{
  "n_kv_head": 5,
  "vocab_size": 8192,
  "rope_base": 21700.0,
  "rope_fraction": 0.25,
  "qk_norm": false,
  "init_std_o": 0.00325,
  "lr": 0.000379,
  "warmup_steps": 469,
  "train_tokens": 553600000,
  "dataset": "wikipedia_en"
}
MLP neurons of a small language model. Each row is named by its layer, matrix (up: input weights) and neuron, and shows model dimensions 80-175. Each number is 128 + 24 x the weight over its row's rms, rounded and kept within 0 to 255. Numbers have three digits each.
After each neuron's rows, "fires in" lists the words (lower case) most often at its 100 highest values on Wikipedia text that the model never trained on. A number after a token or word is its count.

L2.up571:116134121129111121145104131141170137119102132115142133086120088117088144135106129076137120178134134078120109129189089115127135140156133096115153069099153121158145125122171126159146133137113143139115124111164121172165139110109150101140131100132125099156181081111139147164117160127130122114
fires in: "early" 31, "1996" 8, "late" 8, "by" 6, "notable" 5, "1958" 4

L2.up113:133128158153138103142106116091159107129115107143122121128123096136141141133110097089160091146150107114115139110095079131156135133107193165154146119182120096113122191121123144120104129115110096131073113171105083148125145118131146073129126124120118106114124142154124172146134123130184130143
fires in: "before" 38, "model" 11, "whose" 8, "brick" 7, "army" 5, "cavalry" 5

L2.up401:172109149135154115166178157092109104138133125069118144149141143134128149137086129151159101138158114157118118166113160108129135150109109133155090103117140125114085150088078153102094133191079155116141113142132128177093141174075145148125092129116123117132160104143105130106119160131178122149
fires in: "show" 15, "because" 14, "none" 13, "facility" 6, "complex" 6, "hold" 6

L3.up165:135095087089159120167136160085122168140092096180184115156108119104146106129116124110130135136148128112137127116111126153164148142120099092103133119158106157128117095104167129139156179127102141089164126162140165102126156163148111142134134134167110139062142118153091102182139137120164136197
fires in: "career" 37, "6" 7, "8" 6, "5" 6, "2" 6

L2.up3:131136131148083138141122156122151128168148140145102102142097118117143075168105113122169115171144147121110125106134116123121121165153145165172102104124115124095129143109156108119136115119185124136143078100112116146136125140128134124111108117160099109157191144135105152118123117102154137126
fires in: "during" 20, "opera" 10, "successfully" 7, "playing" 6, "electric" 5, "whose" 4

L2.up598:124133164143129103141077115150082153136166094138146124093087089138143132143130167137120092132100144111158136122109130133103129165134114147127118112135117095127151179134162087161124116137096128117122161133122144139084123105157128102104128104156171114117129138141134112138151111162144117133
fires in: "station" 27, "group" 17, "1" 16, "artists" 6, "site" 6

L2.up428:151162149138128163124135112134165128153119146115126151113058092153106145113110148097095103139097144155115130076151115136184135113067095121151129063138109116105134088161129106145117126122128128098101168125131110111181128110113123108152113107119121160098149149141129138160161107109151126111
fires in: "government" 20, "army" 13, "senate" 9, "launched" 6, "said" 5

L2.up408:143120111103086175100154155102093131140179146140140169085142119105135177163144134130116132146119161162150112188147157062113098146107151128128134123129138123156079138115139122169102148151101122151122192153115145185087115118103181091146109125130111092097147119138165134118173185188158111119
fires in: "mike" 21, "chevrolet" 10, "soon" 9, "species" 7, "baseball" 5

L3.up625:116121176143145171104147146115105117131117115125123099157106158141123126144087133109162063085126112140101159160140055110125111132122149139135099085160124118123106153145111137140137157123086129129139184135111110165109123132110067145145116120165140128129120129084135153154109089176149123126
fires in: "station" 42, "site" 15, "approved" 7, "proposal" 5, "abandoned" 4

L2.up35:159136149155117144144118119130092134139115115171165137094131108144137150122116144128110059133129085135111108183111140097125124133081156103124095125170148091127095112129137128109146118098110150164108148102174113127086102133086118127172110094129134142134089116179135132129145144107142110157
fires in: "august" 16, "century" 10, "1862" 9, "june" 8, "1781" 4, "december" 4

L2.up323:113103154143124124180096142120151137134144098117117084149125121128130112141088112114121101107112132140145154131131069156110104152119149119156127080125131121131110087119144097140118127125118108125121132098121089164152156200150150174127131126153101140120097109153122134108149108090171149155
fires in: "state" 19, "data" 14, "finished" 14, "failed" 5, "international" 5, "plan" 4

L10.up516:166085145131092121116087166175168142122131117066127123118124124143132107180137094133135132132097140109142133098144144122120071137106125126120140147128119113145071126118187125121130153159127122144111162120120168195129146132132121125109143159091132128142111129128101184115176108101110142107
fires in: "was" 57, "been" 8, "decommissioned" 6

L2.up620:145139133145128123090125131117144124126123123112170157132122143081133128134091127108125139110130161138128148158109135159163116114120101103106138122123135127121133148109114130106137123119098182107128142140172144141133185108098129091114130112093099127135129116163119132178162126126153101154
fires in: "married" 15, "02" 8, "passed" 8, "introduced" 7, "renamed" 7, "00" 5

L7.up329:098123121125115157136149148120203134151148116113128118087090126156118128115165118131153129115107138130130162152122149131149132153120158128131111094126118187170151138138125105126149132114089095112169159111124118135141119117146139081073107145142151169123153150105139129101140120101127120132
fires in: "of" 15, "for" 13, "a" 13, "s" 6, "youth" 4, "in" 4

L11.up100:109103177172165145089132112109098144155154121124102121066114133115135162114151138149164155111096109135127136152082101139121129113120132160114126132100155146118105125072140118129123117142140128113137161148116121088093112133124141157156080133151101087161111124125138110118133164105143191083
fires in: "be" 48, "being" 4, "attempts" 4

L2.up481:127153144167129087120162150120112134120174102127090132103114162133107097153127137115142111152174080136107144119132132107138136141117128136116132104183138144108052138154136113135121123138071151138173102123143115116142116153076120164158144116154136090151108118161157134143114101136138137133
fires in: "music" 28, "musical" 9, "tv" 7, "television" 6

L7.up18:089121133159136122084098142177158140148157151119126116141106126147139120142140136147109114155134097102142114124123094109124110100105105140134111123108142133118099140105164135104105111127108112126133159122083137142198103133107131120124083141172159117171145137139200126113149175104136115106
fires in: "as" 20, "a" 13, "united" 13, "you" 8, "s" 5

L2.up322:103148147147107078132156140119117072142148108089102153137121103143116136128166119100115132081152112134137162148103120129122144143100167130146150171132126139163136091129140102147056143143124154119143159137124129104146106142134081134121131117162066118117115120110105140106136127116081127117
fires in: "area" 23, "times" 13, "mi" 7, "period" 7, "era" 6

L7.up500:109148119128131087120121122176141158171167129096154148133119095104122142117132126140131161108108150144125097109129103104134132113066127135159149108097118093106123183103149134121117150148135071160168102140099141143126109071090133116106083107144153117143155154121125132119174132127163138118
fires in: "to" 31, "that" 9, "desire" 4, "throughout" 4, "versus" 4

L2.up535:164120121129170145121148137096163063121158106085155098085139121111134103136110106129153118108142102126130168162114149133104110118124164088106129175169097149115127069109135134136087136127097125155135153117136090138146140146164113096103152092124127112119100104143097157119157156098106097111
fires in: "different" 18, "cup" 14, "recognized" 6, "squares" 6, "teaching" 5, "square" 5